From a checkpoint of a small transformer trained on Wikipedia.
Training: a variant of Adam for these matrices, 5049 steps.
MLP neurons of a small language model. Each row is named by its layer, matrix (gate and up: input weights) and neuron, and shows model dimensions 256-319. Each number is 128 + 32 x the weight over its row's rms, rounded and kept within 0 to 255. A neuron's up and down rows have the sign that makes its largest values positive.
A block is one neuron, or neurons of one layer that tend to fire together. After each block is what it responds to, as a language model described it from the Wikipedia text at the highest values.

L5.gate237 [116 111  88 143 150  39 122  99 146 121 131 130 166 156 151 147 107 152  97 175 136  98 153 119 186 107 134 130 146 158 131 164 157  84 188 122 148 112 140 132  78 133 104 143 163 132 150 137 171 118 102 110  93 151 113  66 156 141 150 138 110  95 119 109]
L5.up237 [127  78 141 193 108 100  89 161 152  97 165 154 173 116 119 107 132 123  84 116 141 111 163 116 130 151 150 132 154 110  98 208 132 104 176  72 125 136 126 164 120 140  79 152 136 171  93  96 133 124 140  88  67 119  93 125 108 136 118 167 167 113 159 128]
L5.gate497 [179  95 140 185 118 156 132 101 101 112 110 146 210 169 137 155 164 179 149 168  90 119 148 126 199 158 112 153 131  75 131 190 132 121  95 174 137 118 187 124  86 142 171 131  63 141 160 176  68 113 133 156 131  53  80 113 140 117 165  74  92 114  97 150]
L5.up497 [ 79  97 139 134 165 154 154 130 172 132 118 157 150 175 135 113 128  66 145 131 112 145 170 143 134 140 153 151 142 127 136 112 107 147 111 127 145 107 168  83 158 113  66 115 142 146 172 149 174  65 141 145 133 103 135  60 101 141  82 127  75 146 135  94]
L5.gate542 [175  88 133 143 141 179 133 180 138 123 124 141 135 113 142 158 189 121 122  42 110 106 122 174  84 111 106  66 107 101 149  99  91 139 164 100 173 117 108 117 134 120 118 155 147 102 129 179 100  69 140 114 106 150  82 117 112 116  83  91 129  94 120 143]
L5.up542 [137 108 142 135 137  98 111  83 153 140  92 167  94 165 132 194 112 125 125 116  95 162 121 122 185 167 145 115 177 107 118 101  54 101 170 156 120 176 117 136 167 151 141 123 175  88 150 126 148 132 160 149 153 124 129 108 179 163 152 144 106 109 181 108]
L5.gate687 [125 113 137 107  82 152  78 143 137  72  94 125 176 104 169 136 146 107 124 130 124 150  95 152 161 111  97 131 126 123 109  92 190 194 168 145 133 129 132 168  97 110 155 111 122 122 124 208 144 127 160 127  91 105 170 122 128 154 160 150  79 159 117  81]
L5.up687 [133 121 183 185 115  94 100 122 126 135  72 128 117 165 132  75 152 116 133  58 119 121 106 144 150 140 109 149  97  79 117 128 154 112 123 137 103 153 103 130 139 131  86  84 100  70 134  85 114 181 151 152  70 100  86 128 114 184  78 102 137 127 160 103]
The letter C as a separate token, mostly the capital starting a name or word (Coca, Crosspool, Guy C. Kimbrough, °C, c. 1830), plus weak scattered hits on table separators and hyphens.

L7.gate476 [110 110 144  64 125 179  80 151  75 159 101 133 108 125 113 130 173 140  95 129 178 195  78 130  84 161 127 110 122  63 185 115 104  84 128 165 146 163 104 128  94 162 107 185 139 139 171  71 131  99 167 117 108  88  69 138 167 123 135 108 133  69 139 161]
L7.up476 [142 151 197 120  59 128  62 139 124 147  97 127 169 121 146 175 119 117 119 117  91 115 172 117 106  83 118 120 117 161 171 143 132  92 108  84 187 150 102 183  82 169  83 158 125 121 141 156 146 136 168  92 131 120  51  83 147 131 160  90 112 152 140 174]
L7.gate698 [141 128 134 168  94 123 104 102 105 102  90  70  61 128 181  88 123 177 127  73 162 133 155 124  79 158 148 136 108 104 156  68  82 102 140 171 210 174 115 117  88 103 140 141 105 129 159 171 107 148 114  92 138  76  80 118  97 102  84 122 105 151 104 142]
L7.up698 [165 130 148 114 132 172 170 144  73 101 143 124 181 120 145 185 115 136 120 150 136 174 195 161  80  94 180 191  89 200 149 169 103 161 125 153 163  81 140 154 129  79 112 102  84 123 119 163 138 122 116  76 180  84 156  97 136 136 154 148 153 135 125 125]
Mostly the indefinite article "a" before a noun phrase, as in "arranged a deal" or "with a cover", plus dashes and pipes opening credit or track-list entries.

L5.gate64 [179 150 138 111  83 128 151 123 159  76  94 114 207 179 173  84 216 121 149 141 101 120 120 128 111  74 141  81 122 192 148 225 142 110 136 172 175 103 132 176 119  56 147 138 131  88 199 126 121 155 155 117 108 113 116 143 128 113 125 118 152 144 203  95]
L5.up64 [209  78 111  84  73 143 123 139  84 124  96  95 132 141 167 184 135 100 120 188 143  80  80 155 163 133 195 113 155 158 128 111 135 144 184 159 116 162 156 161  88 123 118 120 128  95 128 110 120 136 120  98 105  86 165 162 151  87 141 202  92 126  44 143]
L5.gate88 [118 156 123 111 122 113 126 157  80  73 165 114  50 137 173 108 141 145 118  67 138  95 112 146 137 156 198 135 101  85 134  63 132 102 111 110 122  84 115 120 136  58  88 124 104  87 134 126 117 121 145 157 174 175 117 116 128 122  54  78  94 194 174  63]
L5.up88 [162 111 156 155 134  71 108 141  99 133 185 119 174 161 175 139  62 113 137 154 134 124 152 143 152 102 174 122 111 137  98 147 147 145 166 130 148 165  94  94 160  78 161 118 109 100 127  98 175 193  85 145  94  93 147  61 142 175  98  84 111 101 148 169]
L5.gate464 [113 172 180 176 166 100 122 102 124  99 156  98 110 190 158 124 141 162  81  67 151 143 117 157 139  89 152 176 156 101  96  88 203 141 174 162 169 135 116 113 164 117  76 133 133  78 106 119 121 128 109 153 100 103 161 139 130 122 120 142 103 156 154 124]
L5.up464 [175 176 181 189 114 111 167 118 153 154 108 102 121  95  85 144 174 153 116 162  96 127 140 137 167 118 144 148 167 154  77 146 124 123 171 116 147 138 124 110 160 107 152 139 166 110  81  80 110 197  87 184 172 179 108 118 110  81 143 113 139 177 162 124]
L5.gate742 [142 164 132 109  99 144 131 158 176  96 143 152 128 188 121 149 124 128 162 154 181 131 133 190 171 116 186 157  77 114 124 170 114 147 121 104 146 146 122 135  93  80 137  86 120 189  89  81 118 143 177  99 158 166 127 119 123 150 115  80 106  97 122  49]
L5.up742 [139 139 142 103 111  87  92 195 134  97 164 109  95 147  86 181  83 114 134 102 113 139  71 176 139 136 130 113 169 169 140 140 121 206 119  96 131  93  98 155 148 143  86 136 108 171 111 112 129 157 151 125 181 152 162  86 120  97  82 155 153 195 153 159]
The first digit of a multi-digit number, mostly in table cells after a pipe, as in 4:25, 1.556, 4,437, 4.6.

L3.gate294 [150 149 158 173 159 124 136 139 151 162 118 101  86 156 111  70 104 140 135  82 101 127 144  98 139  89 120  98  86 100 157  78 160 115  81 201  64  86 155  99 119 109 117 158  58 172 161  83 108 151 128 197 133  77 168 100 118  65 115 124 117 117  72 158]
L3.up294 [ 97 120 126 101 200 113 110 124 130 153 136  74 116 160 152 190 183 116 141  73 180 121 130 153  71 126  85  80 121 156 122 133 180 109 144 125 111 148 133 141 165 145 121 131 182 151 174 119 100 102 145 162 163  66 168 104 147  96 116  82 117 128  71 175]
L3.gate468 [107 187 132  76  76 124 134 118 137 113 123 162  91 106 109 123 146 167 120 102 118 103 110 160 123 143 157 133 108 123 142  83 118  97 155 164 106  94 157  97 171 106  93 164 168  89 165 128  97 103 138  94  95 130 150 123  58  66 179 153  92 175 116 155]
L3.up468 [117 100 109 178 109 158  97 152 176 141 155 153  93 124 118 133 147 114 130 134  69 146 170  60  83 195 129 119  85 126 106 170 171 128  98 155 106 135 128 142 143 131 172 127 121 207 138 124 136 178 111 131 162  89 118 170 104  91 123 105  93 181 149 182]
L3.gate491 [ 95 194 121 139 123 137  90 147 149 159 129  75 117  82  81  98 106 133 130  70 139 140 128 111 118 166  86  98 135  90 138 162 141 137 153 165  91 123 120 124  89 124 146 146 105 183 150 110 148 139 113  60 152 155 121 165 130  60 142 165 158  89 172 118]
L3.up491 [170  89  58 164  83 101 122 129 137 100 141 161  95 141 170 166 143 137 114 144 115  75 105 130 143 125 130  87  93 140  80  99 147 141 131 142  82 149 140 122 144 150 154  93 153 150 113  97 160 187 102 117 154 180 141  88 147 116 127  97 137 128 125 164]
L3.gate613 [114 112  68 127 114 123 141 111 107 124  79 140  76 156 192 203 124 120 105  99 143 151 154 130  84 138 100 121 119 128 131  87 187 119 158 101 167 150 141 133 101 121 107  99  70  90 137 187  77 116 113 128 172 161 117 131 195 151 114 127  79 130 124 120]
L3.up613 [108 182 135 160 165  99 138  97 115 163 124 105 106 151 179  87  95 144 119 136 119 164 113 114 137 132 139 144 145 144 128  63 126 163 134 128 142 154 141  96 110 134 162 126 105 157 113 169  91  85  95 197 162 180 190 134 177  81 124 129 168 126 192 135]
L3.gate628 [123  76 140 101 148 185 185 191 132 129 139 119 174 161 152 155 161  92 111  80  92 129 115 120 118  97 133 139 134 140 101 105 159 100 160 158 116  81 131 122 140  86  92 102 135 162  65 156 119 130  85 109 135  91  76 116 148 121  92 125  99 160 154 147]
L3.up628 [123 113 131 139 146 153 170 152 106  77 182  82 154 125 180 169 118  95 164 154 176 170 130 154 143  95 161 109  56 130 146 153 140 110 115  86  97 124 142 120 168 134 145 151 122 131 129 151 112 143 201  98 101 147  65 156 118  92 111 132 115 177 104  90]
L3.gate632 [140 142 198 168 133 132 162 130  89 146 129 162  93 113  79 154 177 103 126 117 173 149 167 162 103 100 107 162  93 106 154 149 128  96  86 140 147 177 131 173  81 105 145  95 114 162 136 162 119  71 127 115 153  96 120 129 139 148 102 108 128  71 117 145]
L3.up632 [115  94 126 130 104 135 172 116 179 180 109 121 133 165 104 173 161 129 157  88 133 182 164 134 106 132 163 135 181 156 148  96 149 141 122  77 137 154 115  80 133  99 163  99 133 115 176 201 186 156 131 167 133 115 103  90 116 156  93  83 130 107  69 164]
L3.gate739 [129 122 156 130 147 179 186 167 192 114 138 194 144 123 105 149 142 110 133  27  79 125 111 154 155 127 143  74 108 148 110 138 131 142 138  80 166 169 153 121 147  65 130 109 104 135 131 112  92 108 162 156 164 135  91  82 126 167 137 145 110 200  85 174]
L3.up739 [142 136 126 132 136 113 121  90 180 113 138  66 139 141 169  69 143 163  98 128 138 143 167 118 126 159 142  62 166  90 103  97  99 157 135 116  89 175 184 123  91  88 112 157 125 116  84  91 129 158 189 180 122 121 129 104 141 111  75  98 189  96 126 133]
L3.gate759 [128 167 166 117 129 107  96  95 128 129 134 112 119 159 152 186 140 108 185  86 123 140 124 166 113 151 104 130 110 112 139 153 127 149 114 115  90 112  75 159  91 107 115 147  99 164 160 156 128 160 168  97  66 147 104  72 147 144  80 105  58 109 118 153]
L3.up759 [146 121 120 152 145 141 161 134 129 152 119  88 120 136 157 150 124 111 136  70 135 127 153 151 133 142  39 130 122 165 163 126 143 165 145 137 105 136  71 119 129  69 142 139 119 129 159  79  71 119 146 155 122 124 123 104  73 160 124 102 141 157  84 117]
Mostly the indefinite article a/an opening a noun phrase, plus sentence-initial As, "as", and forms of make (made, making).

L5.gate58 [113 166 102 157 122 139 115  85 143 141 109 107 187 162 102 164 108 130 127 145 153 136 173  91  82 181 144 109  91 146 118 118  65 122  98 100 179  76 215 111 142 102 114 144 122 148 117 149 138 137 114 103 149 131 100  63  97 162 107 145 110  77  64 163]
L5.up58 [137 177 132 148 195 163 157 131 194 170 176 121 131  70 128 144 208 131 141 150 146 111 120 117 169 159 149 101 107 131 132 103 132  73 195 140 137 172 129 126  89 102 139 107 110 127 159 118 122 181 121 100 144 152  60 130 169 165 150 173  90 118 119 102]
L5.gate218 [183 167 106 173 117  93  53 126 120 124 154 198 137 173 163  90 186 166 122  99 193 116 137 124 152 167 108 123  88  88  93 122  84 121 106 176 144 128 123 125  94 117 119 124 135 103 120 179 150 142 118 157 163 123 129 122 105  96 153 106  94 140  88 144]
L5.up218 [ 87  84  92 119  98 143 107 164 112  75 152 108 147  81 204 168 112  73 156 126 108 155 131  56 124 150 146 138 121 114 147 105 142 106 110  86  95 151 100 101 101 151 109  76 133 162 127  73 157 149 150 127 148 138 185 149 119 107 121 105  80  99 116 131]
L5.gate381 [125 133  93 127 112  93 146 149 147 104 164 151  85 146 162 164  66 173 121 124  86 154 134  70 131 188 159 120 181 122 130 103 127 125 144 163 132  72 144 179 185 207 173 129 102  77 156 169 153 115 136  94 121 108 114  78  78 154 126 101  74  63 183 132]
L5.up381 [ 90  86 137 173 136 110 160 190 118 145 130 157 134 164 197  97 138  91  42  93 115 123 204 168 104  84 150 190  68 153 100 139 109 118 125 101  76 159 106 198 117  90  75 119  88 151 141 114  95 146 110  95  76 134  82 155 108  62 140 178 128 108 154 159]
L5.gate586 [ 87 153 103 123 107 129 143 139 132 151 158 174 175 143 100 136 161 130 106 149 133  99 143 133 159 177 112  61 181  85  90  92 105 178 137 117 109 223 111 145  78  87 108  87 171  97 106 112 135  87 129 173 157 131  57 157 159 163 111 156 176 125  84 164]
L5.up586 [115 110 193 171 131 157 151 153 105 105 145 100 106 106 104 139 133  81 158  89 144 176 146 162 141 150 100  93 155  42 193 124 191 173 100 105 137 159  97 173 141  96 128  77 124 132 130 165 143 107 142 177 150  78  89  91 125  98 129 139 129 178 103 160]
Fires on "as" after career verbs (served as, worked as, joined as) before a job title, and weakly on "was", "became", "public".

L3.gate4 [143 152 149  83 113  67 155 163 169 131 129  63 129  84 158 200 163  90 137  71 192 121 135 111 111 165 113 173  88 105 150 194 151 113 148 162  83 117 149 170  63  74  99 143 160 172 133 136 122 177 148 111 121 162 139 162  75 165  68 136 110 113 148 106]
L3.up4 [129 184  62 169 134 117 145  98 144 133  89 109 175 123 168 145 150 119 140 169 170 102 140  81 133 183 188 181 130 146 141 104 165 129 127 157  69 136 108 147 118 156 130 117 116 133 113  79 147 149  79 174 176 180 100 112 159 109 190 171  24 137 123 107]
L3.gate47 [ 97 121 184 117 102 128 139 166  88 204  68 165  93 149  82 127 145  78 153 186  93 166 118 101 142 186 120 182 158 119 139 147  85 115 134 173 163 133 172 125  95 173 129 162 145 180  80 133 147 166 117 105 149 125 178  89 144 158 176 158 166 122 107 164]
L3.up47 [132 126 115  52 126  65 204 170 188 100  82  97  89 106 106 140 136  85 145  90 145 189 121 100 159  85 147 127 147 138 114 124  75  80 158 135 129 163 110 115 179  74 140 163 108 103 117  90 160 130 141 188 170  89 163 124  86 152 135  98  91 162 187 163]
L3.gate284 [167 136 169 140 105 100 133 121 158 140 142 161 120 104  95 151 164 125  73 155 145  60  83 117  42 174  99 158 153  93  87  72 128 128 114 177 143  69 101 184 119 114 114 175 144 126 139 163 124  91 105 113 146 134 107 133 103 149 156  94  92 126 141 145]
L3.up284 [137 115 115 121 154  91 102  87 164 171  69  23 177 139  98 154  81 106 121 178 106 166 139  92 125  57  92 140 141 109 115 136 180  74  67  92 137  84 149 110 134 138  68 126 122 115  70  93 119 160 118 167 149 161 143 113 159 159 133 123 139 146 148 128]
L3.gate309 [126 138 131  80 118 188 140  82 136 125 140 134  90 150 139 111 154 168 184 147 163  59  90 117 112 157 117  96  88 122  76  91 183 102 159 120 128 103 126 104 184 154 131 145 117  58 139 195 119  95 125 126 178 156 121 115  84 125 115 138 129 110 108 138]
L3.up309 [112  96 185 182 111  62 154  86 110 153 118 110  81  99  84 150 108 134 137 147 169 125  92 101 138  91 110 150 123 118 110 103 151 161 160 112  97 115 105 169 142 112 165 131 124 102 130 105  92 160 159 105 136 138  71 188 127  72 130 108 150  96 115 132]
L3.gate446 [105 135 176 107  97  92 129 173 178 125 106 118 126 120  81 167 119  99 158 115 158 115 131 153 137  96  91 173  96  61  67 150 127  90 170 124 102 114 173 102 151 101 132 103 114 102 143  85 134 225  43  91 159 137 122  88 122 153 130 139 128 155 102  92]
L3.up446 [172 125 169  72 126 110 185 135 148 162  95 144 143 161 147  71 158 107 106  95 119 159 138 132 145 120 158 123 122 153 108 149  96 150 154 142 160  95 109  80 125 135 156 146 146 123 199  95 133 140 105  77 122 117  82 134  81 139 133 121 168  84 137 164]
L3.gate458 [119 127 180  90  78  86 145 116 127 108  90 147 179 118 157  94 126 135 114 163 102 149 120 180 136 177 158 161 134  94 107 127 120 135 133 121 135 117 162 125 113  90  89 152 163  94  73  90 141 102 152 123  98 163 113  98 156 113 154 156 191 162 108 112]
L3.up458 [109 107 122 141 189 160 172 115 125 135  43 148 149 155 102 171 119 131 133  88 130 163 128 195 168 156 155 153  68 116 116 127 133  99 112 185 132 120 126  89 103 155 151 106 112 164 154 125 133 150 168  95 173 182 161  73  78 177 118 139 130 166 195 140]
L3.gate526 [114 135 111 113 107  88 124 136 141 119 110 137 183 116 148 131 146  92 151 166 126 119 111  94 156 140 181 160 160 153 146 119 176  91 154 111  91  98 124 154 174  77 179 135 110 105 159 162 105 151  59  49  83 141  97 164 106 121 111 117 110 139 168 130]
L3.up526 [158 122 155 157 139 138 144 135 168 193 122 142 136 164  85  89 139 140 162 179  57 161 129  87 141 109 102  97  63  93 165 190 118 100 144  92 104 134 115 149 117  71 164 182  78 188 151 101 113  90 117 119 164 121 131 133 120  57 125 166 124 116 155 104]
L3.gate743 [117 186  65  74 118  98 157 170 138 127  70  91 133 159 110 150 117 126 139 101 133 110 136 165 111  97 113  85  86 114 105 163 111 145  82 198 118 148 139 141 160  83 107 117 148 162  71 156 150 117 126 146 149 146 107 118 157 132 134 111 115 165  52  79]
L3.up743 [100 113 119 141 102 138 113  91  94 103  73  75 103 137 175 201  86  79 109 126 168 175  80 174 130 106 165 127 128 157 127 132 152 113 121  99  94  71  73 113 100 132 137  88 181 127 108 159 169 192 102 117 154 136 195 118  72  87 158 101 137 140 158 137]
First digit of a number (or capital A as a word's first letter) at the start of a value, mostly in tables, e.g. 1–3 scores, 1,471, A. Seedman.

L3.gate79 [122 148 122 160 168 157  98 155 174 132 207 181  85 125 120 194 123 131 113 210 134 120 135 104 107 128 109 124 119 104 162 150 132 112 125 144  36 114  90 141 147 140 144 123  66 172 124 105 176  84 145 102 158 142 172  99 127 115 165 121 148 150 143 105]
L3.up79 [206  77 137 126 175 181 101 130 113  86 131 126 135 162  90 192 127 103  98 162 153 125 131 125  99 102  66 154 144  97 153  90 170  95 155 156 128 140 200  96 162 116 137 170 182 134  88 146 103 142  99 122 156 165 160 176 121 143 172 108 136 134  89 175]
L3.gate126 [100 192 174 143 139 129 108 153 179 155 123 108 147  91 151  71  87 144 121 107 165 126 110 167 139 142 119 163 115  89 158  69 160 125 127 200 209  90 130 103 174 173 110 106 172 152  52 161 146 141 132  97  91 139 138 153 145 132 132 211  98 174  86 159]
L3.up126 [105 159 123 152 191 104 218 126 124 128 145  92 133  71  82  73 116 153 138 157 146 133 111 140 127  86 104 119 136 146 152 185 164 114 156 115 137  75  75 125 133  56 158 101 154 139 155  68 156  89 140 152  99 169 114 158 101  90 152 123  68 120 134 143]
L3.gate163 [129 169 140 144 146  90 147  93 161 142  98  90 155 162  80  94 128 133 137  71 124 110  93  97 119 140 114 138 112  83 158 140 114 148 145 127 120 135  93 154 117  90 167 154 126 175  41 118  97 107 103 146 168 128 123 120  89 127  42  43 117 170 115 118]
L3.up163 [123 117 174 118 131  97 119 104  89  93 127  84 146 169 138 140  54 118 167 157 152  92 103 141 100 146 144 140 112  91 130 179  85 102  87 129  90  71 124 140 138 150 115 140  84 121  88 172 116 115  95 125 148 145 137  89  92 140 145 140  48 175 108 120]
L3.gate179 [144 103 129 146  98  98 136 156 186 114 121 139 153 131 154 104 116 148 114 115 176  48 115 158 118  79 127 152 145 128 150 143 170 124 129 159 110 179  85 113 143  69 161 113 136 141  96 125 154 186 136  75  98 135  66  95 130  77  62 104 117 137 115 102]
L3.up179 [142 131 206 123 183 161 119 106 132 122  80 128 164 162 128 141 107 102 125  62 122 160  87 131 151 144 129 139 149 133  97  98 173 182 135 130 129 100 178  93 147 152  81 166 145 143 123 119  89  79 155 164 148 162 128  92 156 146  88 156 129 182 161 118]
L3.gate241 [161 141 201  88 164 122 146 149 116 210  87 169 126 130 107 123 130 129 123 172 162 203  94 122  84 136 109 199 195 121 129 106 151 184  84 165 139 105 141 100 138 175 192 140  94 128 128 106 161 112  98 123  87 142 109 116  98  88 138 119 170 137 120 193]
L3.up241 [106 174 177 136 127  79 164 125 166 149 103 107 162 109 100 143  84  73 148 127 122  97 169  69  87 184 117 104 123 145 155 170  93 151 119 101 135  78 163 108 121 105 180 129 129 113 122  72 119 166  54  95 177 166 113 178 136  82 172 128  59 130 142 155]
L3.gate411 [211 148 163 128 158  95 188 129 160 117  85  79 182 105 132 104 137 110 102 141 136 172 109 158 129  73  51 130 151 137 184  95 142 143  93 175 133  99 123 120 182 161 162 217  99 152 166 209 128 136  97 101 131 110 147 120 167  65 107 126  98 135 125 135]
L3.up411 [145 138 132 101 140  93 121 118 119 148  90 140 134 113 153 163  96 155 157 121 149 148 125 162  82  72 175 101 128 178  90 112 184 105 163 135 179  81 113  84 106 108 131 129 164  96 142 119 157 122 117 164  63 124  74 147 156  84 121 106 113 130  68 122]
L3.gate452 [156 144 157 115  93 119 115 151 124 116  53 161 235 113 106 121 118  88 130 130 118 153 177 114 116 140 106 116  96 180 116 149  94 154 131 166 162 139 112 202 148 137 114  84 109 122  97 243 176 126  92  88  69 158 117  93  71 129  90 151 131 124 113  57]
L3.up452 [160 174 142 117  54  95 131 132  85 126 147 113 149 154  88 114 118 113 152 130  95 109 152 174 109 100  81  77 118 110 118 107 116 111 112  97 112  92  89 105 108 135 138 165  86 118 156 129 169 157  70 151  90 100 129  88  97 115 132  35  44 103 118 127]
L3.gate578 [120  67 125 184 144 121 145 102 111 165 153 118  98 154 124 148 146 161  87  85 147 170 194 118 155 126 149 128 155 132  80 106  96 112 130 119 148 134 112 124 114 138 127 126 128 146 124 145  61 112 106 153  69 101  67 139 151 150 118 103 171 168 155 197]
L3.up578 [155 126 153 172 160  74 159  47 132  70 124 165 181  84 143 119 112  82 134 115  62 176 123 110 124 150 115 147 196  99  50 178 105 120 149  92  91 154 141 186 103 154 101 176 107  90 106 130 136 162 127  88 182  51 105 171  71 168 164 131 148 106 183 121]
Short word-piece tokens, mostly one letter, split from longer words: capitalized initials of names (B-axter, C-liftonville), a-ide, a-orta, or final vowels (Mot-a, Kisig-a).

L7.gate75 [128  98 122  93 149 116 105 175 174 118 100 143 128 121  93 124 116 109 180 110 133 211 214 124 161 133 101 134 120 146 132 127 191 100 122 112 166 168 117 148 111 144 129 129 147 108 147 136 105  79 150 132 122  87 186  78 145 147 172  94 132 183 106  73]
L7.up75 [154 132 128  79 188  46 111 145 102 139 136 178 158 155 136 150 176 195  67 127 175 184 189 148 172  69 127 162 180 138  96 124 127  77 109 113 147 178 109  63 122 125  89 119 147 129 115 156 174 119  85 160 106 118 135 135 122 106 150 140 172 152 149 108]
L7.gate283 [135 146 186 181 115 132 175 105 139  97 117 146 145  88  68 125 134 139 136 104 146 120 119 121 110 170 134 117  87 149 177 148  67 119 147  72 105  83 170 125 124  91 157 110 159  50  86 163 116 102 107 151 118  95 134 119 164  82 129 109 151  63  91  74]
L7.up283 [144 142 120 124 145  98 147 132 151 154 138 142 118 144 138 113 186 113 160  88 168 173 119 113 168 121 117 151 111 139 134 138 104  85 103 144  56 116 112 131 130 143 128  86  72 156 177 105 151  92 153 142 140  79 125  94 126  79 190 136 164 139 121  61]
First sub-word piece of a longer word split into tokens, usually a capital letter starting a surname or foreign name (B in Baca, Biggs, Bagh; C in Crane), sometimes mid-word pieces or coordinate digits.

L7.gate449 [126 160 144 165 111  48 177 106 145 117 102 116 152 109 107  92 126 166 141 115 140 161 100 158 148 215  79 141 139 103 148  99 100 156 133 130 214  77 178 116 127 116  92 102 147  58 142  96 127 126 108 104 160 165 151 117 190 108 177 169 184 122 153  84]
L7.up449 [103  83 141 166 121 154 127 181 169 120 175 126 148  93  86 127  85 164 173  97 138  86 107 129 159 122 105 148 139 111 131  93 106 103 142 181 161 149 118 118 146 144 101 146 145 121 183 108  48 142  74 145 128 139 147 190 111  77 112 149 115 138 152 139]
L7.gate678 [156 170 132 155 108  79 182 162 150  93 158 142 177 171 160 119  97 167  94 121 161 162 120 165 158 152 151 129 111  93 177  59  64 101 157 166 141  81 166 164 137 123 158 142 115 102 117 127 106 127 145 128  65 160 168 210 177 117 142 119 138  94 118 135]
L7.up678 [147 138 144 176  77 126 154 193 101  97 147 134 128 174 116 125 170 139 149 134 154 128  91 178 104 122 159  82 103 127 132 162 158 115 148 100  61  86  88  80 104 120  94  97  94 174 146 118 148 152  99 150 106  89 105  81 139 158 151 101 100 113 137 151]
Single digit or colon tokens in the middle of formatted numbers such as decimals, coordinates, ISBNs, version numbers, track times and table figures.